config.toml
n_layer = 15
d_model = 320
n_head = 10
n_kv_head = 10
head_dim = 32
d_mlp = 1280
vocab_size = 8192
activation = "tanh_gelu"
norm = "rmsnorm"
norm_place = "pre"
norm_eps = 1e-05
positions = "rope"
rope_base = 10000.0
rope_fraction = 0.5
qk_norm = false
attn_scale = 0.177
bias = "none"
tie_embeddings = false
parallel_block = true
init = "normal"
init_std_qkv = 0.0282
init_std_o = 0.00515
init_std_up = 0.0282
init_std_down = 0.00258
optimizer = "adamw"
lr = 0.00108
lr_mult_qkv = 0.4
lr_mult_o = 1.65
beta1 = 0.95
beta2 = 0.98
lr_head = 0.00685
grad_clip = 1.0
warmup_steps = 385
schedule = "cos"
final_lr_fraction = 0.0
batch_tokens = [32768, 65536]
seq_len = 512
doc_mask = true
train_tokens = 589900000
steps = 12467
dataset = "wikipedia_en"
MLP neurons of a small language model. Each row is named by its layer, matrix (up: input weights) and neuron, and shows model dimensions 32-223. Each number is 500 + 40 x the weight over its row's rms, rounded and kept within 0 to 999. Numbers have three digits each.
After each neuron's rows, "fires on" lists the tokens most often at its 100 highest values on Wikipedia text that the model never trained on.

L2.up77:507520504519518520509567513491521469538495426462487529481515492485512505515472545493501507459518516492471532453502461506493467481510478569563514473476474498509522506547519565507529507497462389544463509561420549538550517485555492453428485450526492480420531451471536557485479465468505506540510526523451529492503506528419514523465528536524597468467459535538434533534533558475523464504411462498483531496393554557585481462467535478528485533475508525467506590491464495535461528421546592481564529534521419506485463455487487465531353518479458505521459510483486523516464500517492476501
fires on: "===", " ===", "====", "=", " Location"

L6.up810:506435506468514558517532501487463525489496488489447518438488608536528505503541480469533408430462525520528583487529511568507515505525489583542534437514407511549457541511512511492503442511443487505437528528521525518493538480564544551545416514500442520522501480469542519480503486417479557488554504579454463532487463489511616564518523502538468543494466435524554550493538526536499480513490444456471413571504523551511404491491497459507488474488497465419540547495476535462515488509522454473523470531430514497495396446525455488563421605470459521562464519402448442491470511507537519516
fires on: "\n", "'", "ly", " to"

L8.up377:512471501540493391512536574483529525505560545513442513521457575535493567496503526462503483519518515539455449481521520434456527466503574492497473477457485529491567507438449518450485568407471431538461517472459529493534513472511466506523494485447518519521509440504502469470501440497466606542486536504503499499538509463588500479469512495481526474486430498447474543405460485505560591509484522496494589483464519505577493527482579534487458529519469438492500461449505510521492617457439525494535589470434456453474454503492510456494452492503474514545489505555498476558525521520516485387
fires on: ".", " /", "w", "ar", "an"

L11.up690:583478492457476555536592449498545508500374495493489468489556515499506514480527485525496520446482504518499461463475514454596558481620559563453533444540464545562556492517492555562455509505452490493517511458464468491518466449461584485450450504453496523469544456470510510572530484540470540421544451496513571494511499518457537450463575482487546502504484482503486523466499468538463481498513583452488455601480544536541552554445497579498459530501545520554438502467489551565449548459555497545503527470477469495470506550495509525506475517416514372470479502522516506517399523524503482493
fires on: " ", "ct", " he", "s"

L6.up447:499400519508563480523529501565403592511459536485494499509474492552555457510442472525535511526538411519610538467533448474473473575471458574533566461529462438527484461537500471518509534527443524483472531546481443568527470542549517456534486480457466512435531461459511524547566554446495500492536522530501456564487522448480563512490522550587516479469482461533446554484538510531420477518457502519457510579486580567512482565509477467478522454527470521449487515542491517554534497503494473489473472531410508527557415512503548536463406538521429520533429538524399446546578477507508499535
fires on: " |", ",", "\n"

L6.up675:491418542499497516539523535509475538577428469504442501449529507516514517458514467522467462557516557493556501500513373514559536531480503487515494443474508445514558546555501458511450538507537527497466504453535504478494547525472581534553485494511451506493567481507527555468538470451481454543579492575443523505500544441469534538512540456494467543498415462549491454487518502460454471525497546443486489492560459522507467494482475527550582521485525515424524480487506455507457535517527508502543479400435481490482483452448410491503539503463472520491486516503445509506523487570505465520
fires on: " an", "'", "y", "s", "an"

L12.up809:560500476474451577561523523477482560502459527518486528450540501458599496460493440478523521550426492480484490519492541381497502524543517476476542495528493405586552515532443533517508451542520460534512542495509464462538593502577529475543475545530464512372495393516502523417609425514485512516498467583511588458467560476449513530401552537542520509506488477513485485485516523503483496473486535452461459526457424515525506450431503458543434490513546524487450499468540448505466520552461488491548476490509525514500526480415599423512479493462512565509496482483475548609437480541499439487
fires on: "s", " ", "|", "ing", "h", "'"

L8.up109:478448566482517548514539471537469499555476499489575579526535523520489566509505458479561506503514428553514492456490487480505573570517454480495495507450492482501477546490469526511509547503446496447462469526488486532540548520478485445449456503406356555446595529460455503492496482445421503474566497556477583572517503563543585538466488553511469505502521505455563574378553501531529445479448550469461509517517497548514455549552496461501482481609502503492525462499526501568507512466562476466505419489458454537465478461539554472518478501466416517518453496477508459583516542510579538491
fires on: " was", "'", " is", " served", " has"

L6.up679:488469529573478514496444500484474475492443456456465493500494477440532446479515407585530448494406528554536477483539501473438574531475507525476473455471475433545514469558497456460493526511548531515543496478525500441507503442445492528537513490476529438509537499526464511512492438449553539454553436652472572516459493439419496461476456529479466478502475525530554482453529524491438461533525434391460474514541513550497526493470508492504527456486502474459466549465482481582525511540524493447500456480414519451500500413505449496466552473482526518532540488468444503538404484504478497455
fires on: "s", "i", "y", " of", "zan"

L9.up610:553553580611543520496503419500521498512535469495447519461500503540504524472425556456484452565501525497488545498487427561524499488440509541477562482560457563553485454482510444444473482532509464523572573526500510524559529512451578473453562525519469536472486521462457500478454441487453520462568545574398528520532456453455556473430456546567479396504434501472512622567451499499445464582463573437467521469460487486485530511468481573483531520506474554531481556462508539492498528499511420508469452466490441558500540506426437514515510550481484465513556471534469443486481487447492439495
fires on: " the", "s", "1", "2", "ud", "t"

L2.up1209:478502478494485513471572541471443521512511546410481472497495540448503572466372525497542469492469426527510483584586491491499587464493511491491493509496492476495531533472422581483480523542443468499519520456466517559474495479481512511499526517517441475539546486460461491420502489479498567444526472513424498498538510452478509545528506536476555412454475461532510553512553527529456527534412528492477503508496513553545497564498627515540516483479502543501504517447493528527467527481537471549487494433470380487519510514480528375452501550419483483520466564504516371511493538486534495496
fires on: ":", "-"

L2.up1078:419523483505494482603570469452561473508524413452509502500514460488526496513446487463590517536494487489516503487548514497477473555536487446493566606387562540475551518486513547518458465516554457513518532483512482521500582507489555498510502471492559463460537485504479599482478515491542507472471557497428480486506527517511559539497497465529531425456458587455478507462523457493518392492503495501523503527525533471544491554543530551542548472509475505469529566524507473558505571398508489472559523483488514626468450506450523506518479454500445491396449515478452475525518541579468454470
fires on: "SR", " Big", " O", " States", "U"

L8.up699:527518539506476475503520539499452489442470435485429497472463570427486475531491509510484532495422526528557475555472546440566541520589500495557534477536480542548455465531523493522474563514416440468528450514481455487459550562489518508471523444475502550533564536495472525473524510512557559499549509530495574556560466495483511548515578577504561497458428459522543444427537467443434516593544468355478489493464485492540488537488526520513516478516511501549454521427526535484521542492522528478474493519459476573439508477546525525562465505513440496539490511513481498528506568403550505507
fires on: "s", "a", "l", "1", "the", "ale"

L11.up304:537448512510478512514519578447471427499452482469411458453531460561423502490529456527531470504504540467554532552535503561558609535473489508527528493505431471499533534507452561480485511439498495524493531456453529523552518446536554516500465490493510491505525496459567471472477476527439482465479428528518494471502422423502505480536491528454574564546467461547487500473507494506533496564476514491569497527454477497563516497509505497492459509526533550522565506534565445441570520488476495437437538556530478459536522466454527567542515558512458526542535592492498471518398506536534504519
fires on: " (", " de", "en", " ", "/", " re"

L12.up249:499451558446538486525497526520412542530501515487516561518429515535459542507465539418573470500494516491471562551482486470473469568573542544505514481480446524569406520536490498487512466518477495554471502463458469566422501513477523528487532509517529554480472461467544586500460480488409510481502472527536473422425522467498480551541475468501564559548487534585559566545513542540488502518489422476458533506533565543546405492532512431520544436528504507501489499478541520526497510416588499447506367521468421540517476471493382538501490538489458447592486523538484547578483468506528514548
fires on: " \"", "\n", "\"", "8", "/"

L11.up1086:484469430534524523518506528529462455442472499443485497506522519537463512502502521562568514530527490600489536557544473496557518573513537420517533514469468538551505466518489557480517546464539480566525544490462471505516483493539484554512546524502450488458537475447508531528502448543439512531485533484446537505523571470569437575454435478479474485535519481595565507511547548534443537452434494482528544562473512472633497500453503481497470463501490519537513511474493450535475527505548393481523500441437452502523467447511466417579528481454515497419464504440527489486512566538553499535
fires on: " "

L12.up172:547453493495479486479539494439561537480451446502510470501521434370542572448526471553580500499450446482483408462397451426597570586549537524504515477533439519585563498496484572504484508562501495554457549401462453464478563452517511487531524459475415506499548488476511555441519511484472472483538486511486488540436445564518492495451550584521544523531483498572514559483480510460539505449463503511451526586481477555593483456472515466490495429481549529470500509460503506467491502493445490555512504410520483479492505568514489518513508493493455463524456507511466471544468476538479549454
fires on: " \"", " A", "s", " ", " Le", " ("

L6.up370:484458540541569482563502478446501576514542459546473506513465540472528542423515527469550537506442514588466527446521478461448501512505541536503504475484496475503506495496490527516528566434466466489477510451499416597526514523425587577532429507479494463433517416402538541526493534520491542506499478549479482525541471492522475453485630579509556448523525498550484492437519515468424507581497429503521437490480529574471446446503479474514510474506490542448483579503491487506534511508490474453496501476403502508477454463479427480526476576491429459521419572453557470505486485555543451477
fires on: "==", " =="

L6.up307:446453459496550487534542507482542524472444438517451529431490537502497492469497557540498470506532470508519509565571517520449514562442474592496568519476454472539442533490453538472459506484478531483489500448440464496482486411583435450537556526531433429490491502512552517466519519503543486481535442473395461531544516451510558463544560500500574412481439550605485557497548521501447553658469484521538484599490515505494501439524504480501507433546455544492544507532418471507456519509498462506513505476531475491558505482454463429523489506462503498525493553518446445546504474490535490533
fires on: "-", " of", "pi"

L2.up867:468494525482581497459520464521485526551577502437439551458472446441505518467478491505606452456441483558496502486532478543509468545537491511538537441423417550520511521541518585499510530465438461502534502434477492502495507496463552593491391483485548435448584463466550550521453444480445566542538484516478460577591499494493516433494539525547516512508505488578521459501506553584436450515484514459522457523467495500519499439477536509503461469498522571521460601462531542496452473484516520489480484498500469482550511482488502499498444551500423475531450534513457489527515494551563437490
fires on: ".", ")."

L11.up1276:534474449429508627518573511447464523518438503493465529467489524472554555481578505541458476471471465554559528447548430482556547488486542444490526484480474452534428529541509523464520480526443532555423558485519471442473547472459550476553463488482497503487507462554569509491503395540509470532568455503504534492569519491538470501527602493484559507520490411579466514457525535498515486504473407452513510579499496507535505496470472499562466510447449491527525449492506528571516518481535492442503540452490478473479499489479440500502525543527543438484421534475438504541455537494479509501
fires on: " ", " \"", "-", "'", " an"

L9.up441:453546458530574482509468441571501628504507487479462557531444526443490492522492456517471420526536511535463485576495471526480557531534514461466565536537512537525483489496519442519513453436480428488411543519421507522514525511461527480479487533449473516494510526554453548518552505479502457464525437533549525598546515454494476539461493512515484550442455474441521536464551441549446457524462568484471448487509472522528527559472570487497505525582488482468470523524551546515494507520512565415482518476472447487441491529526505562554498529523515520517460489518435505562455555492532500466
fires on: "s", "u", "y", "st", "t", ","

L8.up1072:488487517605486554509540476486535538467509450518527473406452585465587456451480542536503509530552462526500543593539545556484507537443516502502537475491524471430517503492535480394495537505552480506540522479462467469498527523534483546528509510528503491486400538556505477554589535478514482427542394548499488597533485459484561437523495477496479451506453491518490486532492515522486517520469448507531477513468543487506497519498530526550531520540513481539530502595474569496499553453504415430521526546443504477529454466473484506488450542437447488573515532486518485548501474556561461527
fires on: "-", "ri", "iti", "en", "ti", "it"

L8.up871:467428484547485503479546479506526444550515513476535483484509554519510459525456465522469588497429515590485534526516439578472533501530449498528513571481558550515520464553510524453497530444482476493451559486479446438569557416506563514539478520478480532466446474504519522475506471465423450469592492561451534448524460461512571536509446509573542489509558443508492576510492512451535501526484492451477506449600476575539474403474461534496495478577532484449493523522517516460520508524523536462494503489433385562443463550538485439552537626525437484433463504543416496545481535531529522525
fires on: " is", " has", " are", " been", "s", "p"

L9.up34:503490516460532522532527466588510577447517472466429535499484494504570487516533579512518449517500441555492599495578447540459497573534540538505498489518451416517479575492519525554481440551429480473467447448477511563512529510513523428476464499461483428412535460501517458454557543437546511504543487454433489574474542460510542486510549530517551512455478446489467507523524462520494531501412473413464476517531497539520520474503483511467526538501488474522502513516497521505523487482479541457530500379449478568472531484455455501570482490517479594599465469522479438495500540491475464478
fires on: " |"

L2.up940:516434522513514474444532469490541551472511450462484537397456560504512484414407520496488449489504470514522537515540458486466485514560521520527491477508455448485460488516576541471551508425430425538506526475478468568575483461540500509432533500563502444485533489468500555429471477434500567469494467527482524520525476484537555499464581541560475460477454479537459501552501530513452468493439422517440477494393501513550552488372507410485468513475589512528481550527476536497458541472540523525571514480517463497484455551481480470502455657438489433476485564522537413540423457499490521509
fires on: "===", "==", "====", "king"

L6.up1167:498439572465571469530557497615414472437466477490383542450519497482454465435504507526491519511475534568510538484487436505556514532492565508556532468519452499566506452565527508454422515462477498566467580505448541562507544431491530528471412477480482462529499440424449519482504486518460507495523441503494557518526531481551470553444559586499519514496448514580442537469566521477504509448479493447523496580523497516516489473423574508512557518505511534526497517492457521536437520503494475461509493380425451472499526496500459534569498495465497527536505544532476487527528504499514483500
fires on: "s", " a", " ", ".", "'", " \""

L11.up117:574511517473514484462466460478494568481471580467507481585478458512535561476499443550524484496574489544485486488482479492579465596515485544551512500461546487470533558530514459480463521471474515449542509528495397455532549469521548524467495472515411520505506465471511488475542464466456516499535501556492555509488456465538520587461538505497510534450495428542530507470506515507474515465440504444441497492473502581493564515448479503472535457481490533476504503559436489531551525500495514461452410427486457519453433562512451492540487458505468506466507492544513461528488583526542496475
fires on: ",", " in", "s", "9", " and", " &"

L6.up714:467502526590571476576512429483403558417440499481487508541447511470566472543480501531611496546475517511498535499498505470488481529514553451490625500481440512504493485573535592549485530498478519536535517453444423553494479428460511564491475497480536484453534441497548535507488528521500511525525444483494465601504522454467522552458516480558556501538482484527527533491512541480417517562487454473527514547519519485517482415528559457550474437481486531508496561449600502529519470408474481448496414497430504452496363503488451538555437612465479544459459576513499451550455523528453443508
fires on: ".", "\n", ")."

L9.up697:456538571508486494523617492561460505478487520480493526513540652511487578498471540493542446448513546521562541490517476486498539499490495519508467465462511484420532457414479485451516451545438486510600586477463508505490493545427485493485521530508543510466523497416491519523502522443504571497540500498470542514573515446597503489459527510527519529503474519605481438523541489521554472574515463463563529473495535468535477570475486533530445432488485527471528555485487550507525530429554536506496484531531521532566477468536431485512467563504437522501439521437499477526438547515484482492
fires on: "\n", " |"

L2.up1191:516495556533473438489558486481570539468527437435454509513451566588553504516439555532538542517506468526534519470579496523459554477544479544569483504470503538460483482501538554486468479442480407559516545495466510532515486477505472468464556467512465488464535439461543577526495432455485539501567467518527509490543534494520522499449578534515512446479416527514452513503561524464492508519439437491409527496449538550593541479474478513540540517513525517508475541561486485487483559423533532457599504544521445507468473474507478432507423550522500472472441545469519481612458489548479504475
fires on: "===", "==", "===="

L2.up257:452487507502478539482630492447474473547535425511558463519494492500453551504485577444529551503489508584464432479540484480480516519477478495538445542477483499475551528541517601471453543523484446497490565536482499528521494525450512520519499473538551453476534528469537510473497542420476523489502563454482450455520540531455479529502514504520541439406432541476447479483553513504499492528415477518523454546479536511548520502545528514532529433526480548439511530521492469506467645428537497498462532477552399572451480533427488470523426508510522479413493469465503503520533550540491427446
fires on: "SR", " +", " United", "–", " States"

L11.up975:507414503459533502515534501544480480481437512461433481548418508515435523442492461502480491494528506523513516512506506494590565508553573486437542436511518517590515521534500515509462498492454469556505535442506488544472496409432514525517452536472453514446463501465530432474504490537483472529508475522443477453550470499488494507503489480500579511535454514570477478474498583474428530502431485505460536521498549478566533511434564475476487484526521459453466507497495497467452512490544464557487427457462471490530539551472451483553399583547507542430484613490548460526526516473547494466
fires on: " ", " Re", " re", "t", "s", "B"

L6.up1070:521512549521560495521512518506504501477467498497440515485534467436456535527464509473534485515499526488519622476510449541515523537510503500535569473519541521550537429488490456440423513523443510508554467434515418561523545451494561508469530506466503496462462542445469498446568482511514532478540514506491455559520529492457487588549453543452478472494441539499518488518517511549470518551473526342564478503415535455570538547508542557513557493543487585473493571486546529457448512438487508492517437451453450518446421467519525534541474564476443537439460490486509456496491450456602473419
fires on: " ", "1", ".", "d", "a", "t"

L12.up321:473487527505652507551481475552466565488432451488524527451448537548549503492521475498565559447467462534489567519513442536436490518493484550485472485453494480508464486497461507568534505507450512519516554566489458495422456484560545444509493579449492503505530516462580553493455493560475533492522404528517451530448524474549565517509535453533495500548559481542589519493536566512471527523435515447509456506507540542491449539489505477521480506504498519467466558478450514520567523458523446476571427480515446409448463515418447491506430541446496457483423508451506531531502502539526434507
fires on: " ", "\n"

L6.up1279:502496505576549468482596486503530521566456522435415569546491522480506536489430458508612476459501459551429495439517497536522536540469442410548540503509444537571544526552501534451488578487514467517504460517488431559482485451539519471538572544440480531484564471528527478523517464467418554455556525509500484506454498507489587532485501532556530509422490423526524601451549595577485554586482513475461450560476579485524448510401503474492450488529522557483482522528479521492459519525504482527494533461514460488508467509514533478494428512475456551427431496547478445518461499465548483479
fires on: "d", "g", "st", "k", "w"

L11.up1187:427451575517581471551556503507461534536426479437536502448514562508460535556506526418572548462474453508572559479473452498521535506482538534508502527521485515522473487532460542458487526443464486485501478511426450571483473448557476481463544501494480472490433515500556492498539506536449469490500497538489467535491501530500519573519491487521484518551527478518464532491528481610506392502396506545437537458550498507563478472476446467504490407513483523469495501544405532552539502414557548563568464512480449531498457471492491467441486523494565460501453503487480509563411429559513419485
fires on: " ", " (", "-", "\n"

L9.up936:541507578481499498583567467524445509516477462492482528485549576520497586418477465492568535521478485509511479427570504435538456524512568545434413504529546507483506512539502493437537545506509517501490487437551501509446449559475467490558494427542497462465507458526529420531543491513478530483526540540486484602563541473551528551529556579505484531481485531544506539519497503494400490499477580448520520454492516501525487492462576562457577459544556556527502533537519493438477491563571476486533433508491510535476510425438476451536480494484517550568586548498483511491420532539549500497
fires on: " a", " one", " attempt", " may", "'"

L11.up957:446504473463540433554593439564465507528450474483450536457514508498542518471468518588513522483545509569497492552489500531508517487522532555483468449494552428524438458559465469554480491552517527520580464468521453476530525510524493487513513476478453510493461518459492616484591584502440560497568532566485500489501529490468569581584517462509516498502460448559536512486531479544518515510486520419486417495516438519528549483445492531567502486477484514436538539464494479555491513493500533542555474501434502452488515506465479523508478505519482524483481490478393518502523490509541481561
fires on: "'", "s", " M", "al", "if", "g"

L6.up284:511419403529526464508492510503536503489493527493454574473484478518572462431507469561539500497474540542570484494489520522495512521474440529426529520449476515532486554455526574489509549486445512515513460399492485530513472465500513466529441540504488485526470415501471541470532464449456592416525478517507509472506497516475532502516502509486454434462416521473462487446535427572431478510520503510534513579523496469503502503510533464552465412525475441482530501520506482541485538502529431439517517448542528505542499476474482431517440482396534527492490525505421451566451496545500525499
fires on: "er", "man", "age", "an", "son", " of"

L8.up133:418470523516531486539526529552412474577530502474464458486426477507523476495436438521488378526460414509583530501564510543527537432473524513474540467481484516466505409542480581431450519543485461481468587482468509482525545474508479510500454563533502558494509536491438549392496417500524494497499484507481522523515480453440447529396538473460490532528524488459551519472482567534530462522487559481523392492536457498513403536499504401478480520524515557504545539475566495498485470496534494420481437434446453582435459531487537450486481597415496464478533537452510466536523458458503522462
fires on: " of", " in", " with", " into", " by", "s"

L12.up26:476492451532493441530526453473533476508493418463497473500517544520475530570519511528545517519531473580451545425435463474495583522503559484530468473522524550513463504527453542465533544513538505523491532448529479523483476507490566478550545475476504493500467503486505623507576557518475470490511462527556513548475480545508485465511445513438496488517427532480516595505492453542537458485389437592513578550457498471541458523446503446512473420531575549449464555502466464500500552531491490488579494528494446434523516441518513552517455526485393456523406542523431456494497502516543505482
fires on: "-", " \"", "–", "\n", " ("

L11.up701:564473468472470461516530500524449498511453485509487524483480517456514472458494467478540483536453467491559494526536460433483484562560526494456568504510539461549522478540460518474401480471467491494520521518547478589479539467465475571433488520475434477545564470480467510505516538541449490526559430521497531537495411474502463549410558527491512549543473429488405511445495539497461477523480500455439494521537557521563465462451446461556640498419504523492526517503513487492459552484583478527510475483456451500440563539471540499548537462455491463611462595476427474531466531533533435472
fires on: " ", " a", "-", "t", " \\"

L6.up772:485456524502467519578568503545509459466551538466534466464465494519492558477493525520533499475533499505484601557532473501574465438498545505471444476485490458429503504471495626443507566490460478492533441434449472525548480456468520571504459564455539524551527484445482503460429477494480537532468497557498501540524467497454501527450576442480501455459444488554471500448517448514488390507535441547563532514504470492518452537471485524495489531464534503525502533521491546522456529526533495466474516544500424541516534504427541448447424606446520462449470523447489417467482519444532537470
fires on: " |", " of", " as", " for", " with"

L9.up749:475485449512442501481598544550578503520476504501448481470557511432510522426567536562481430514454489459516603480560530502472516468524540504509496507471467458544495484481467503497482528554449532513525572481485518513519591451511546454482424524496531493481532423428561517505511517505520490477503448487437570501507498441575475496540515520484565494510521445543463453427481488574463510485572506503575448553573522518535472466480527534525466488537521548528547469476447584492492519505505559553493517491479562518536520474486480493573507539495441473495418567502475488510515542541512453485
fires on: " |", " ", "1", ".", "2", "7"

L6.up645:484485519551495456533506516471506473524520422504448550437559524518538483479529505526574553491515406538462500471539501405479495510481472466538521510510489542582513494534414554458495527491557503495469483450465537492466540426520504565444532481494482460431538470515583542524466491510488522467450385498491472529503451527453553492449503522539538454494488420528561501476531481529469572529480463528457557530476513510511461506501542561533566444513519526512523531582479497518445507538567446514534485494526478509481428506528504464537462505455471502420530548493401468527485455477563507504
fires on: "'", "cre", "un", "ight", "-"

L2.up944:505487570513533485502513425547506512509545540400477492465426557485552537481486512546542530495476443558502566498533465429455508548546460485509477458474482469541540467501505519480481492481543405536479474503551434477470513491537468477491539541495472496533473411535461502551483455475489520517473509506498493495568421479449509478455538562511470476471404506550518534496506511483499471524478505535458501506511466561593465469368525522481539529476512514490396496507465592477488596498537535562543491494447407484509452477499500513532442567489499495521474515506466445511452498528530489463
fires on: " a", "==", " =", "-", "==="

L12.up1144:568437541477510509498524551535463518519467556454498461520506532514489509441528507518505490507432526517470531591485479515532583498443499486477496515435512491486415546495493467519470469549463482537462583467466460544441602481470482554468458479445556564467530424456539504478504426510464469529467453448479510451510506488494501534511501474497543593506403511578499596544527512509455568505501483518503491471489412559542448560546480508458493503392440521490490527493520495502480477460559469556475506447453495534507435490536488490490513566526500485478486603536491509543508553515585409556
fires on: " ", "'", ".", ",", "/"

L9.up492:534479504452526508491495596481525489462491400420488515465515513527469513511494482532487494489489502558536496529472514504557499507446548426490538444483504471487499469466530480511494474539489518519501605506502523619497627461516559551495475464454498485558462515460444468451448437530542503508509416489489471489558574504449475496543531530525581480492455581423446512457549464474489476465453500472555512569473528479518533529480517501475489487434505565508454500446505487512431565526461435512444431489440440459506439509517531467462535543555484453478410499515393481512521535479506374561
fires on: ",", " ", " a", ":", " streaming", " ("

L12.up1122:509526485469528492580526500488525507478486478481512454470497487501507519454442530527565517569488446557467512492460462446552508459470532499446437497517453526530549454462518525476531552516477501489439546436482472549506542459501467437450526512497446476576505468442462501498466541505513455531529514546444441536541535493477471500440537566526504482526460505473537544438416471510491473509520449556456542448391459492567490445506555442446559463504492542490503628504497470484519575448528523478519515506483480431490544469420538525525501549526505548535432507486524480505404538481506454459
fires on: " ", ".", "1", " ("

L6.up742:460474541529606446515483526503511543546524434451534552506525489447491565493493477507615434497443524524566494552464455466482491531500428500564523451494468530498509425533517519401495601468501482492508491418505463572502487517507611468505439539505459470517520480451462546542469543496508550475499501560447499564558476503466495477420512571554515491515497498487469487479556492557443411556517481481529488475540585510498457445514526483487550428520477562480459559487511508530505516483499499454422401461467491537511489507485448479497465597525424526522436540559571491495433476534543468498
fires on: "==", " ==", "."

L6.up52:519501499558573513491525512524509592517465485500469550488467532516549503407463490492592455490483496548511529550500444569533486509471477547569504471482417536584466512501501454488460503486453481486574512499507467527553535416484504521479548589419456529501520510575423489496452441503491518443527522527500451509481475532523440467525468506519502508479428525467498515465501543544548503580527554472511491528512543473552497528473475504468548497554512533447454525465538572497422504463466498488497557447449482429470549534484551504553492552440494473513528515573524420493460473496491425418
fires on: ".", "t", " of", "re", "au", "ru"

L2.up263:461453533536526514583483490536410576500523543404470486495475570432612493460435578511479538427515442592506545540549495452449605493529523521569512473498568435522489508463465493484462472505464492558468541559462496501476553504515519468485523508535441495502512457446486482486533466424439501497516545536528516525485534503440561534507527549442507491463387500587512511446559503489435476537443518453406525577505535558539459485488578532495479505436533492449455484580495519526540530501587488528569446545505454518528467466520467434503512533492474499575452452467541427531447560472543484473
fires on: ":", " English", " his", " record", "):", " their"

L9.up185:492546497483496510505574469458486533490492524511436565536507528480502536552472360557452508499472477535518439505534440523563573558510509513554521521538497527536453503566481466547525560474497458449464471491485443492567494493503470548459492487418486535505487507465555562497542463463414546477568434531515521540506470495555515619473512483559531559490506472534536563503518562532470517496476508412492446522493501551487529461448482471555507504566581445555477465577486560528543450541498442458489454448504453515430467459465507521551482530448483541497533488517445476491468611470574532495
fires on: "'", "s", "d"

L9.up490:430486618518511584486566456619502476487494447532450481515535574493480519481498525496509462485419496439529588521536450539462442508460521548552565480501499430509480504485465526524466502497439497542509562421462501574600487533530577501470493527490520543397564412417482492526590545481502533511462525481483525504490514526524498480501575593523480511493526446498505482527537532523502485526506490485528436536471569510515519548531497443533553459513495545461543525523463469560453511482473542545493539467467500495526494538533514520553470559504458455496476554544443519528564549481487468536
fires on: " |", " m", "%"

L9.up791:501446585478553514555436555517534559475526545454496477535414525558522492471448425509483451494477546561462449517574555528442485428505524481460514443508459560508553530484532525482514537533503493533547601534581493501414460422496543536517381523497548491475514426502583478521499472498513619511537532514496445509519530503503477502498435551481499549451490508516507475427522528511548480479492446492516516522492550506537493479464533545499500469544496478509508501529552496479531535466459512517456536490448479435458397505540485511525546523450462538467476542541448467545478545424466478526
fires on: ".", " ", " (", " was", " /", "now"

L11.up715:505458505510508475532460437441435442461422413516458525488426453503451521524491502502520519509474501506490539486492491531547522508553523399482538476507465462521508541507458531508458526476491568453506521506503411503525460432498522530505540537420429473555544496494536468442473414565461507503548473455475507436524440377518557500439501529492561551544515441573499459456517543484412540541435523493502485541516488516562494456427533474451523462475524551512476433498431497468522524472496458497496527468515426452493470528506550546564473519438450511475531539438445511520441564524488459532
fires on: " "

L11.up1203:548499445446484551451540476499494532495448462455490478466523536486516487504481465552553537475575479578452546532477445423589500534494497494543509546512438484493438475501434551535556545533503509556467500483488441522462615441486572498493536558433422477468524475491498539515568513516511472477528466475524524503484467466497468488396513486504492500516451549582534547441545521423528480497461509472472561518447497537572520472465466486546497504570528463565546457536479513483501509433493484477660465473450488510476407512485518528533467493493441425460478539460583493578491521523567444512
fires on: " (", " \"", "'", "\"", "-", " "

L9.up1165:495472433492518525472522535452478484547454507515469508506523550536465430483507473546545456510523518583519492568486512447516512502463483462476525500551414418529480523575491588469521575495486507532477520489440469495492565458532464561578462515493513420559522507494457535388500485479538508481524487530466530492555419484469611543538461463512607452484483545513464525459479535505506493543481423505489535519520480462516509481468517482520438463531509535486550497525534431498496494491543528467557516438408483394533466473502531503550486489441447471525458528483509465542508511449535529536
fires on: " (", "-", "2", "1", "is", "e"